config.yaml
n_layer: 9
d_mlp: 640
activation: "geglu"
norm_eps: 1e-05
init_std_o: 0.0
lr_head: 0.0043
steps: 15323
MLP neurons of a small language model. Each row is named by its layer, matrix (gate and up: input weights) and neuron, and shows model dimensions 192-319. Each number is 128 + 24 x the weight over its row's rms, rounded and kept within 0 to 255. Numbers have three digits each. A neuron's up and down rows have the sign that makes its largest values positive.
A block is one neuron, or neurons of one layer that tend to fire together. Before each block is what it responds to, as a language model described it from the Wikipedia text at the highest values.

Description: Short middle pieces of words split into several tokens, right after a word's opening piece, e.g. Mor-oc-can, Di-oc-ese, cat-eg-ories.
L4.gate1:130137120100095113145126149090126096086171118145150104116123116134158122185109124108144121120162125116158093118109091150156143120095160127087099111067143149148140110121113138102181111113125183164083155150127133153117118116166171113134096148127095105180134111147123102146105178139102144155120128143111126132165094138133149137083134123114115125124107130143116136125114174103132130159109
L4.up1:158119114150140111137165131172146085133107114141164132130168178149119117086109120147147163132151180141119145132115109116132147130113126110114157133153132142151131119106146131099113127126188112138114112111133116165084135151162133160128153156106087137137114122110136163193123104150139134083129114097144112113088116119156143141098107126122130153167148155134132130114142149166123094134128
L4.gate34:148130115144124127147124135144157126100170138150146080138137103144140141159132114151167103163153162160119138180130096065115155066134112137151132122103129177139104134143120133108090141091166137149147126127117121145123137110112105106071095123133092163100122143135112116155107137147130167120143131140101132137140124119116174092120109127121124133168158063143132124129131127100111076132133
L4.up34:131130126155102134119170118130107084124175127136123114130151154129120101148143130125124130138132124158146133143107093139138118079116117125128127127108098163152151152188118152129128098153159079121094113128126097179157141088115082113109097108100151145149133119150159157149099120115147163107165188186124131129156149102115200125160125117088129117125149065122123154089110142122136069139134
L4.gate100:125120153118107155117153143091154119159170139130134087136088110164145085131095083105163077090111142129131126170161163111164139141130128123087119126098138141178106144181118126137111121113151138150109131124135150141134102103082123118130067139146097126133094113126165153133076122146148154169150103154127144147133119140127135123071104156152153102131130129138113162112090114173156132088143
L4.up100:126107144151126180109143092122143120140124105091135116109126120116127082156094099121168138121139114120132141148151121113171130086129138118113134105125114153162115109149124181131132121103129142157122137090129149108092138103095130158107119121115097092125134109117154163106151116185147141143133093143150158118132149128156153136077113120155148111154133136165133158145116147154079098085153
L4.gate105:148136104166133077137156124127099131084161126133184113155096048134141140104097121175145109158124143127091115150109123143127149097158132146128110117098142115159125139113146132128130104104148116152106116140124117133108130075148122141111102132118133117144127134130131074140161116120122138130145136143107116107103070119136130123063160120116130158134160109108084122129109098136159093141119
L4.up105:135156134110132088180139137116121127076131142118127148125120137099130150134099097131124129163124157114130157145117125172141118133143143075115146159109124117118157155131137152111123131144142148171109122145179121120131124132174133117124118103113149124150115152135111082146104159172122083124111119143088096150124092099153135161128138124136156161113143141084124126084103117161131150140116
L4.gate122:136117111113129165124125135139090116119178118148171154143119162134147118116080108154155176099147116143106129109164136124162180121085151124151156072124143143088101085110135079141112159138163136122173135124166127161115105113133097185117112148136130117092136155121109129121121145146142150140095147129147147139131101108109125126124092121145133106123162150145125114136126174141095123120106
L4.up122:142154116130148159119128148144074093129101079131121135099137107137169160116155135149143154123162150135115122126109114149162161152149138063191156108108164132085126095164116111121101144112128108099125141132129146122077115112120137159091092144137115103139110137131134145143129100117129075151123114156114148123128147099075126136129119079160121128150166128171092118072140182096130146111132
L4.gate286:134113118146143119137155123132160123111171099108131139125100126088141088098111064162139134124124108111096097122129140119136129127162099125155135103094130168105135148102156122137183115165171144136124161131091145143114136101109157096155114099124158131084156156139128053111098104076121130123148145121112119122161130135147116119112110130123150138132120165098093093138121113162108152152147
L4.up286:157135119153113101089173118169126146153123090116134146116113159125116122112141082139136103137088134109087123111107134100148115135132132127146152111119137167124142130089121101175136105115136143154138155138116150174129121137135104095137127120146118144091113143162127101113105113100120112145100130178112111140118129142152093141173082132096107117092119132136141128102104132129140117136102
L4.gate297:120163118131122127128134135120123116125100110123123146099167087101134176146104117142148094127150138127085120068122136158157127108111142115137153115124167157146117179134082132174111108141132143143154109126140113147091126113086169136128086093117120131079132145120110139123133138121117117099131156136127099166137148154122148130131114109104119170127138125116126091122125120125132157148171
L4.up297:113062118117118136120171117131130153153119118099129109117099125169130117147161123117114095076095079108073158094143095143121129100130121065138116140127173110159152098086139175164128141128152137143087113130134139118069107104129149085126137098138173152131115185141109164114083180101145177127112144109143099142158123142141107128109134129133123131110117125125112087136149107145130071140150
L4.gate320:139115138153102134118150138084152136070133079159188147147163112176124109127120120122165131109151118129091092129139169122115143104138130109153125093136154113139140071135181155102120089119155127142121132100101134157137104084099143137113067129117136110095114146094118143146127138185103131153127089148117119134114109093118174143078134074087140143097135161146108130131154137135107100093163
L4.up320:115091094112124126096134110104084101132144150173139098105098086101119120102129121143149119145136111112086143115116084173113138120143086096143104112123121134107095137162110161126152157143138169145105138102098129127149132117118149116123159099099124121119099131107167084094094144156146160106130167118135153132139149091098130109146131136130112083152115127147157101091073144107116147134102
L4.gate329:153124061135166122123141083128119115119155106107166076124128134117194104137101104150146145134129148117120146127102119091127145094107143110118139140151159128105087093109122136142135164140161117111148082108172103099077126096154118136146118115099080158144167125107134136114122161150139157115165110146104137141165121116106152088127135147104169137122108145115088190139098159113121142120156
L4.up329:111143130146164139072080122131121131101118159131147141132123142122087105115146105133162096110098198110100108142153149117083115123119125109161145160132133151156145147126106103167153147074145070104161077104130160134106111169109119142110109075116117152099095152103130100152091072159170125088106176155121126153103134107131102148111169132089162154111125127141141145139078118122108104134149
L4.gate348:105137117132099153098167133098163148131160150152078069146142115147131165143107162153123090091161126105134111118151175143128167150140099104119105141121156121140138083119137084100111098149130121108108134130123116109098132193134193109157111093127154165118119141132101187147147151139102140111138093108117173090145106093121147129122117127098155116078100157127121150108118129101142162116119
L4.up348:128119135138128141141133144100109188134156095140136079103153148118134077143113081143157155124166112145152145114102148157132130148158111146150118181124134161152151130130169109150111087150103153123085161152127079175108151158135160090182136088126167112134117111118092132123130113110097111143124152105160173100130129103140147151127105100122120127104117129123111138143185151174140124138117
L4.gate352:111123110107128121137144144190098148134171118169126110131141096154107112108102112104121117106128139154107162083113132138119184149143158111105111135153141116104165096131182122104167097121140131133126127116143087148135148106092132140107105139128067101102161075134100121122119127140104153149118138121135177134120121104106161123108148108114125184175149127126097090071128136153114121110152
L4.up352:157125125113139162158133111180063142169137138112132155125128087142119154099128149114135124109153106099162163099132128147122147127154115140118153116108104183167165088170156099130132103158091120121124103118132135141109137060109131142143105140121120094141117129142147101159132139143116144112140096100142091151098147154122142171125130139121125156150125154105110135122158116130144145181125
L4.gate379:165130191115152124089122137088146144132180153132148162126110126162152094144122056097181112137157168133081103131122123076124174175140123143154123109124127115118095132131125128107137152127161142109118149129102110152133135097079108147159118109137146110089160147135118098117096179160098129122087175158123127114166122134135140136118112157159155159117168111168101147064074148150097138137135
L4.up379:131104093155160128095154063150126130097121116155132091147123135141168134096124113150170096139148171109113119132113111103163148132139118116098104106127132108175140146157135147141132118142149101134111113124132122151142171121135137134166158120115124135100110140133124135092121187112099121132076114166136141131135135103127163155156140120102149158094155083131099115111109125137161123164096
L4.gate441:109112123083142125116141111097141130155135134136162091107146094143115102160119107157144113108158111121091153126148113147130124146120136101109145137108142200101112083167129143148119156102157148137134133105096131164162112142122078163150109098129116089123105119097126127136115134151083132101168096084139162107124097077135133127123084136092128145119149122138094152104139073147156148112155
L4.up441:135128082088117142100162125133156106142123187064138115099154095098138134127133157126159103153136126096112152132154132168133128140152144102135119145129142153124145088085072109111128086158102150145118104142126103160112120122152124152117091101116126141144119126142116111146102130176102115145128161103145149142142125134112125122158149136104147122087089102121102082129145114084128108079138
L4.gate527:112106120137117121110141148105133126126137125144104149139096090106120117132130114116153153125130132160111062085138147141105161099159124125149120083125147149113112135123129193113116127128100092143116153129098186134129094088163127159152131122126151113104122170115127119096109154149125134086133149150127129132160147108212183110123134085157084116169128138088131112136117134142113090136144
L4.up527:090107082127124116120129114069075153103111106141135130126111116118104142112101147103084169144101144132131145080118150174120157133101126112140162112131136144143160146156075131081158147130142137164133144076150117126121159133120167152105116143113117139132124109111125174120136128116121159129102196126090151129125117138131131130138132126120140152161100129124094127171115116140075068120106
L4.gate581:144110129168150167145147148107108169150157113146183140142081099112153155143093099129124134145119115136089166149156139123103153105154144142110152127087148137101114144121146131099172173142103162156119132146130116173100161157120136136115110095135106148132149128084096119125111149130096160105095114097119149137154097094155123133130118140128145132090120135100127141132143134092096153141123
L4.up581:113152131117093132087136131125083129110119129130124143107120143157152145137100119156125108100113140115157161095153172079114154107090113092127111125147119126136092149115148138116097114143127162139106118083150126113109186093079139130095115104131138122142146120085121120167149108162074104116130132148114177143122116108145109097140130146121139127133144114096107090120071130095120126097121
L4.gate618:210142114090128133101133120097124149132160123156117080142132107175137160116081100128104190123118120145087126146147150139129166114105135113135129100090097125116129135160181147119157114123164123180132126146147151127145107123075089112106110142145122185115141157125090117117124147128115140115091158138137151111118123141113166117089088148107157111094115127119113091112191116138149104115126
L4.up618:146133114127161108078141092103131100136126149173124147146123141145126069121109091166133129123112139168094097164102153109133148096100134116121187101154122149089114091155187139123157150108160122144148092121140140116133155101095110112100155071119053099137107124104121114152108098102130149124126164132122133138049116119110137131126132145105081136085181164125133122114115160108120121109125

Description: Short two-letter pieces inside longer words split into several tokens, often foreign names in tables, e.g. pers-ec-ution, Sumqay-it, Dem-oc-rat.
L3.gate344:149140113168102113107161130110110147148136104127159091153098081140123132127100112145162113126135091118142123096107138154180192113131104103120157146136160126108144124087142145099126123099148134097085111124130119113138133102117172108144086140126078090073105156163115117117091129136117146138174142119085112155110110115138126114084162100094105135132108116155096162148105174114127122113138
L3.up344:120156160147127141118156082096141111118143101116167139146144102109100108110180164135138124147112158114099106124131147134148126150159142143128121140159179119106167116086102134102126084121114138100147128123149107129114145120168140141159095093133169148047093145112165102155120117145144147133099129121134137150100151128127130088136149135094107149138108110134092162111123168102102092102091

Description: Final tokens or suffixes completing nouns for a person's role or occupation, such as Councillor, economist, editor, actor, senator, chieftain.
L4.gate111:141133127108110119114146158149108088084139110166082098170101098138099129125163155091094125126140132146139142114163151132116139102164132137125119072132135101125121111125137140105117135141141112114158098133124151110178064106118161113120106138187135128095159138125114096136094144120147098129167120106143150083123140097159118104133137148146142145145103105128103134148166109133157118167141
L4.up111:152110134136162128147098162164111131151143115097125126145109094088125140131154199105130164101126136122143126097155142091126124140094140142101135103139107127143116131165109136119106169129085109113143105132087074171115171114195110125141112166151169119136167081118147112154146123138143100081092096136098173132126118128119130117153136144098153148132133131139131113121137089102130154144112
L4.gate167:126151148148110122131125111161142108149093115106123156101155146133079116081163166153121122168124171133145116127128152179121123162144151170167119150112115115145134162108105132094092138152092105089105097161170124138154141132104114107110118117140164119154105111125162164152139092101111109149133126141155133110134128142151156171156167073122127136143096102092102137113103142119137151154148
L4.up167:127102142150065065136077123089122113148104090109175153157110105108099143153170119103140114108115175104140102147099098173091130126099130113149117182091151140165173096080141096168144106110126139115133131123131118107148107130169116114116123148125140081139114116153113086099124138127151134134137110168139121133093140156142148148144092120152106073132088126118144099101131135093122126145118
L4.gate172:211098100091102127126109144134164119132127089109121135093165123125112155150115152117172138146162110131127156092159128145128154126156148144139101157133147147172120167110161119167135138112152101095139094163100121121146110132105116135117118127115133153134125140180125128098107109139147133168122107121120163112139088142200129156138136096103117125133115108142104126145109116138110145129111
L4.up172:176153149083145132180148132142174127120107119164090170133147162122145145135142090079118103138137154122074118143161080113129141107145114138145146144119156123109140156117150187129144147136144107132119119074149063103119071128162120099123147149159166141149155126166143113126142133184165122168154151144115151146122128126122115163091116120152139124131120105086123109089147126163133136175147
L4.gate174:146161128104119120089111105115116134128111103158117118145148096154155105148094127114190202119160140111127143107187177150105162078155113135174166123122138125160128121105126104127110115112136123112124127127095140084145111105164119103112111137122132161078119173152114147098114122133116135177109119155161136124123092154140153147139110117172102137154129127127118138085103126150121097117149
L4.up174:135152093119071128137150127117102135115099100141080152143138099130148115183121136089139161127131143106123102134118152169102131111169127069136135121155151154155154132115103133154107177142118150069154120128154174108152101107188118079088131116154116167095084130137144154108148150108109105152096118162150101085137122126139144102103147120064134126115156140141149134108124107148134129108126
L4.gate186:144103160140082143119105099092108105109121108112125144117137151173087138105140120098136139125149130111149159122123108129116149121102167135146130122126117125179120135113094139138096137145145147085115121084101112126108160114126126155091115087133103152126106131148143129158128111133116123101101127145132094140120123168080136113143100069100130199172114134119151138117167113129088132124153
L4.up186:132124087127108118136171171142076102105151113116167125137125151134142155100154143108120127141082180147137132133160109107103100129163122129139111115121118102099113156091086116102162114159123169156104164071122098148124127200111172102089155102138133150129118095110115135122133103189117115133147120131154150118141143123115139105153149180131105102090146154133162088117103117147159122115128
L4.gate188:157164174106131110140150185105126125127110119106102126166158150116181170126105113130206116123188127110138107147143165131096129137132161163180153118050148119146140124151147143125136134124148161124140097130110126140124091104131117170117129103154133157089127158075096116101138174130110120140166145084142142097133103139145112108110121142121149108133119131148103165122149139168132118105136
L4.up188:142139192095133125157116124130132104131129059093071143160174132101147115139085150137145124165114098145137110159139170124130093139131117159158136134102128121160152120100122125151109112129144126141143109140129108104143121124135134120143136118091197116107147140138137137125168139103135122113167128127151136144133117141168107105165143138181150076141116096125128099135177134108143135107121
L4.gate218:175116129087144156139121115171181119118190150140107181124076117105153159148155116100121129087118145156125102163135099149158167142143156155085148142081155131112194148132109088142125132122161125138090137078073113130133101081127107122093105105147132083140159113143103116094105067173133097099135117168140167145133128121192150107151115138129133129144140128105095144127121110135150104152167
L4.up218:152145134109095164129128150170141111085130116143104195140136121110126126072159108119104130113124149161130137163095096154153159178113170114114075123142139097159195142140123126124154128124166107121147154098135082151162131115148117116104144095079122087125101097142133112115108110167132105135143138117144172162146113091159151085187120118145130111147111139108119135104122174106088147150142
L4.gate232:135128118128119131200138143119155102135090096099117110103114119134113120149125140094145137111095162122126135142113115171124117149101192178113133111171172105118139130131122131089100183125138105079106120133107139098123096133116102121136114161132151124122138097161124166111088143138140159113128119112123104174145136150120144121125135126108161097145166115128109149084126133136154126152162
L4.up232:135153116128155150128101098107162126163094152154123096135160110095129180127121110113141154129116108103146117093162186154114137110143102131138121083159142172127132109087135139165148139113083117093133120124112094157129133089139127125158115078108180122179155121098118122141104103173105142128139158114121116131128112130115121155128158162096143114135106149117133096122149125174123146154180
L4.gate257:132114152121144135084108134081126142150162150113182139119125132099098165162131144130124157111143152102107131153134099124113158134123126121107079172105100123145148137065130121149138141141148144086195158134100068103100167115105141130105108121135116113136140117151139132133095135161165170111131107159084122189111122109139116125149133119101112143107109084115114109123134112166084157152165
L4.up257:105151155135134137136133095106072080161147135103131154185156118114123138133142108140138094176124107081128162147095105154055140132127120126125117175130079111131159106140063141118152119109074116100118145147133152082105134107112148084154140132129143139128128142176162150133150199172148085124090116126129125129143147093169143124128152105086130159142095123146145118142111096111074146119152
L4.gate298:163167116118136174155124133117123136155162105102124102136112126176158136173099101137128134119128149146103130128111181131124144115154112162099118116127157169170161126098144143122150138100140086133213081112132136128113109145138157156093099109113123156133122155118104100138123153113140140148085113126118147106139086139140129113128120139108174120159127133127100093173120109152131087098137
L4.up298:153100144149108124120129132098154136143097139119091124129157133125112145108076127152132100139138178118121121100111151143165125099119141130111149142120075118155130155092115112162099105117123084073148104137136109077149117114140131112111089041115152130122142126177149144122108121089107088096115148141111111124126136113156146105129084149116124152085121117105114152131146118138146151165129
L4.gate314:134115115142106190130102124149114131110152072135121135177138097095098106103159164133148105109100136117110130125117092175116137109131151134128126158128141075123113100099058092135164158149105132153152133119129135108079132165183156142181112108119136098087147148119144090111125162161117152182105093169141123163160093142132133131123082149109134140110122134128135127121101131155128131128111
L4.up314:123158129112170122164133098175137132168093082104163148134147132133114173110117154139117108176123131100126123122143090138082131125142119111144159130101094179123091129093149130145174154145112132130091146181116158153124119102178132101123182153100087103102149112130145124149149079126142114118092100129148126143121131121103177113156143163124117111088136142139148119099130132105148153134154
L4.gate343:158140068108078125122161133129154158107126085093163150108114158140138163111142096149162161100130166169127129108141154119071145096144122138098163166092146100120128126087106085120142149126132114162133074135100125078135110155115134107099143121119117102131132124172127097115100130115126095154095143132148129142142077107132140073129186106092142171146110108120123141127106165146136102128155
L4.up343:107150134124145126125151137152142119098122145041141133126132118107098101130127128146157131106123142176143129128118082096138128121086156116120128122125138134141153105100079145095152153097154123128089135123157117089115121113166144122131123138079163139123128128159146110118146106145154129132118123106124107121119111159120118110159127126126129108145139083135143088141157122129159099158123
L4.gate457:095126117141172140117118163094155104175144141091153163141133112131116105137089150154176107112112130150077139163108121107142134074138144110117126145166132155190134121072167082182103167097134151113146148097108139084133105135100162153110085113131130089163142136108104153129083137152128099106116097126078131110101108148178152147083157107102138149115136123107110133141132108164122124110156
L4.up457:130136197146121130125165133144119127110154089138093150138129131146118118144102165127139114178158115149122137137145136146114121119147160119127106137164088148174139137081124091143151161115115141080111162119142129136105144123168149119139093098136125105170093130155124131158167163167106108138105120152088123103104136141140156145146165099121139199128093092069136087108123126173106157143114
L4.gate460:148148168142103117153121088151106157151119090137141148158135156172073146086120140138080087137133165138142157107092088118127120099113114138121120118161138119139145138117128141110133153133117117140151093096134150116173112122156088102103100142118159110159124105156151118166132116122117098135136104158139098179113151179149131173153120158102096126129151122114144129123107160152123190151187
L4.up460:135141125156137134148119133142131134149130141166095160158114130095118102163127111076159159100125092080145122135141151110117136113132190140078108133116153146131112113143134137182161139136147109112094149167091102165116138069139122139188107070097201143149115165121119116119104146119140151169115128125122144107119113148141138137116088078148138158143160121134146123133123111152148135126145
L4.gate477:126161141090163117134093134143142125083182098149121164137095098137145123163140126108131124128119151169090141153127129148142149152137103120087165123064118139095140112110159134148118162156168111154109116084116100099123159111106113137134118129113185128098082097148118124087100136158110138157109152103069118143116109086144115135141148110115137137105140102110127101129132114143108127131163
L4.up477:132138098133111135143122132152165145120113073141117163092119161170072130104147149120147136131104117129142138139145089131111108136115112159156145099116138170112115110162116157120132123159156124118118076124106114113144118128126098114098121101099188144126114113147172122155116123125098166120091127119117085125153094158098115125169147107115141127136112101087157171103126109139134142132175
L4.gate559:162136148097109129159127183107165084131107118149088165101149146156137078126163099132139167134174157119103120080177169134117145131165125114143120130087135118145110154130126134144137158133155080125119094129100119122109076140152109120107127150125135094089125145127081080111115180146114141161135115124149156095134112100131150138089125107122145159127157131115128127124112139156122144110144
L4.up559:155125179149101153154169128157168111127144123120131135099149169132068105123131089131116142123114133072104127105135134147103095130150125139174157091181128172142116113147092191133141122138123112081123114166143146118122080100162100147126130108087158110107136096119156105110121125174127111138107125143130129115126124120107149106160163119115123130172159122104152128105127126150129117123146

Description: Short word pieces inside a longer word, where the word is still unfinished, such as juris·di·ction, disabi·lit·ies, privi·leg·es, ed·uc·ated.
L6.gate138:154149152126146157133169120149115132132122100137136084123105082162132071168075147160160110101121107127084157110121129155149142156125122145153121139124124196148135136156068132095112159091169099146097151140110137149075106094130146145121129106099159152078131129117117106107124136108114144182127152129134145099090115148102125179158118094117099080116095144082100122078166139108119083154104
L6.up138:106106144130128107098194135126140102140076139162127092113136102119150087166098116134164167124120118112153089087124144113127140107084123105161091154158123187134136108151138161147114135112117156085126161161121105135131146107108112178121148100136072109146126145122148117102136114159124112181143137172099151120101131164156086126098146158148101110120125131120130154132128124130153111143118
L6.gate192:139163200150131151108152116121137117118137097119185128089146096123126132156134106162121122106123086132109135133139117065118164120149157138129152092135143151093113114126091110108112116116139107066123092151106122167084144095104098165108118205116110116116158173155113114103087147120138122109119134151085163143148145132167165078120142126127165113103131123162120135110121126176166126094136
L6.up192:178103151119157125102159071123094136177139090133106110113138087130126104146101132150146091137120113120120126119125087149149107151125183135166121124139101147195099134117112162126106098117119150127120135131188110135118127102144141137097071125128086169113114096100142095134083168111124138101104115154081144167161134145122147134147133169139100140107103151126112139128107103117169137152149
L6.gate230:144122089189085130142144172091121092097149105122132104124152149156133114135091087140134152129150135147149119123126133117120117125149134122160114113094091147122151171146117144137099129122111168091163144176155103112115093074125145124113111163153106146115124099148128110143146168156142124117120117129109140178151112119094169091124163102109122106123124126132126105150094074119146113145133
L6.up230:173114121163122132140191144132144129170142114135133151111149113106133148122124151144143132163120110124122128125162133155129139148127142134111106101141125139130138121168112187109111105120081148106141129107124137175116088149109182125141077109153126119175106152165174115131105145124133120111130114148063123116138121116133133148150102130128113137147132101121148125148122116096103132118143
L6.gate634:141083174126130123093132147125083110136158063134120134132130079130135129124118117108136103113099161147101130138125138129101117099158137131100138138110123159118100136107107097139084130136146080194190040134107076116126138124106140162148075108160165119116147121134145116138121164097144132094177132128101144129110169089174159166108113167140123112130175138115124116129101119128114123148145
L6.up634:093143190152124151166134103103088127090098107147123120102185097149125084128166122152136112153115163109148115119136111114079137102141133151137091185133118154123197104137136124147099150129094145133131124152131115127141120107131120098192157120128105095084162128113136164148153142128141108132126164102106106172127150120097123159127126094147125143145148121138122094118108129143105165161138

Description: Nouns naming a person's occupation or group role, often right after a modifier or before a name, such as engineer, artist, president, students.
L3.gate525:142187123117112113094104108122142114096099125138079110125132120124105133131079098133149128175148116100119127121182162155137121158119147144136120138097137174114125136129151152152129127117123067113108097124182163119114113128170129076132099093166111077124133169120128117140054114132107098100119104144076144142126083102140160127111115101150122116135125102091154102130124092140133116108167
L3.up525:156138120061098154121123123145117123131123120142103120095140106109107159163114131134146129132129131096107123129102146150175134061138147114109123131122130118148131136177119129116152139099148139092152126125126157128133135131145122132110137163112163127141142098134154112140112100135164113134162091170127138105102115143146121109137096213149157106090145130140093111130124121141120134149151

Description: Structural tokens in Wikipedia markup: the blank line after = Title = headings, infobox dash fields (- Founded, - Parent), and table cells (decimal points, hold, Total votes).
L6.gate127:121138109118146158089129136122130173158164193195135138121105122145138125131106085102115142141160144137105139071140117145102128086138116092127154113104168122098119141156152121104143144180161122137148079134126126178125171114147112135102124079130096162083141130154125120125100119153160129118108139118099130116149145138140150123120107114169133098119120182132119127134095142133100129110103
L6.up127:145148098174177143107103092073145129153127130132106091159129112120135136129108116183126126153170154106076118107127131106092112113125117122144113122107119085144130166153176126120100112123119120138122114116102102134090160115175104131104117082111140163124150124157148105184148130145174128135142063168111103122139124123145124131165118084149105134113166120159133147122139130155115090117158
L6.gate382:155132115123116086097150145121118166109102108133118158113188134142111136128134130135081155161127112120082134164128128144095147116146091127152138142081149120126097133129119123132081099097154163129081120155134151155149157124101150126131115115125127102129169162107112124139113133123119121169174128132123105102085101119138117102105146115120112093132141166156111139107115173092109120088130
L6.up382:120147184113126147091101162098140087149105145148148137119173121131125138094108082120136123149134118109153123110155116161111141071115140128099146150148158121122147134148174115105119135133117168129107141147148127080108118123138121115100137134142144177126133112106114137083111134121103111102113136130105113141145122129118144105128147171124126126108124135094124113102098110134090153162185
L6.gate418:157132122118104153117137148103120105145097082167123117136143118137152099141112133126130118098160151153107109140140123124136144116130114103150106074095161134110131127157129049159086130139149120112167065125123131127126148153142136112106113099147143134145122117131111141118110107122141160148118164135142147115137056115173116093094128174153150146107118151127120103140122128124111133120137
L6.up418:178165115104151142103124146102129084097146114145131152162120124110150113126118144138164138108194114142128110134115110177086143141099123133133151122119197115140125115147127097127151132123142119142156099133140121118156111131110107134178115075128095206128119109124104166119108130089125086175145162132141096192117079128129133120109094125133115112130114097152141090109128120118148117105113
L6.gate439:172134154108117139106101209125104092097111144156139118120138119133143168113112109114123151113135157129069153074094124130121175092091157126120089117157110115105139152117083102128110124163152143108129114138114111110138115128101108116089156142132111156137135114128141172108121142105145114156107108104142148101172112099100178123126116114079066127115132150100117109114125145154095099065149
L6.up439:144112102137122200154126128100154080107088120145124103096107108126111162107168144187084150114161097132143127140125113121151139100083141130195134091148146096138127153133086139078129154163174117145130083125156105164111151158075144121100188109103153171124117121165133113119131087113128178128150119116112138119137120115120159103176134150150141087127101108146106175129127119152124123164110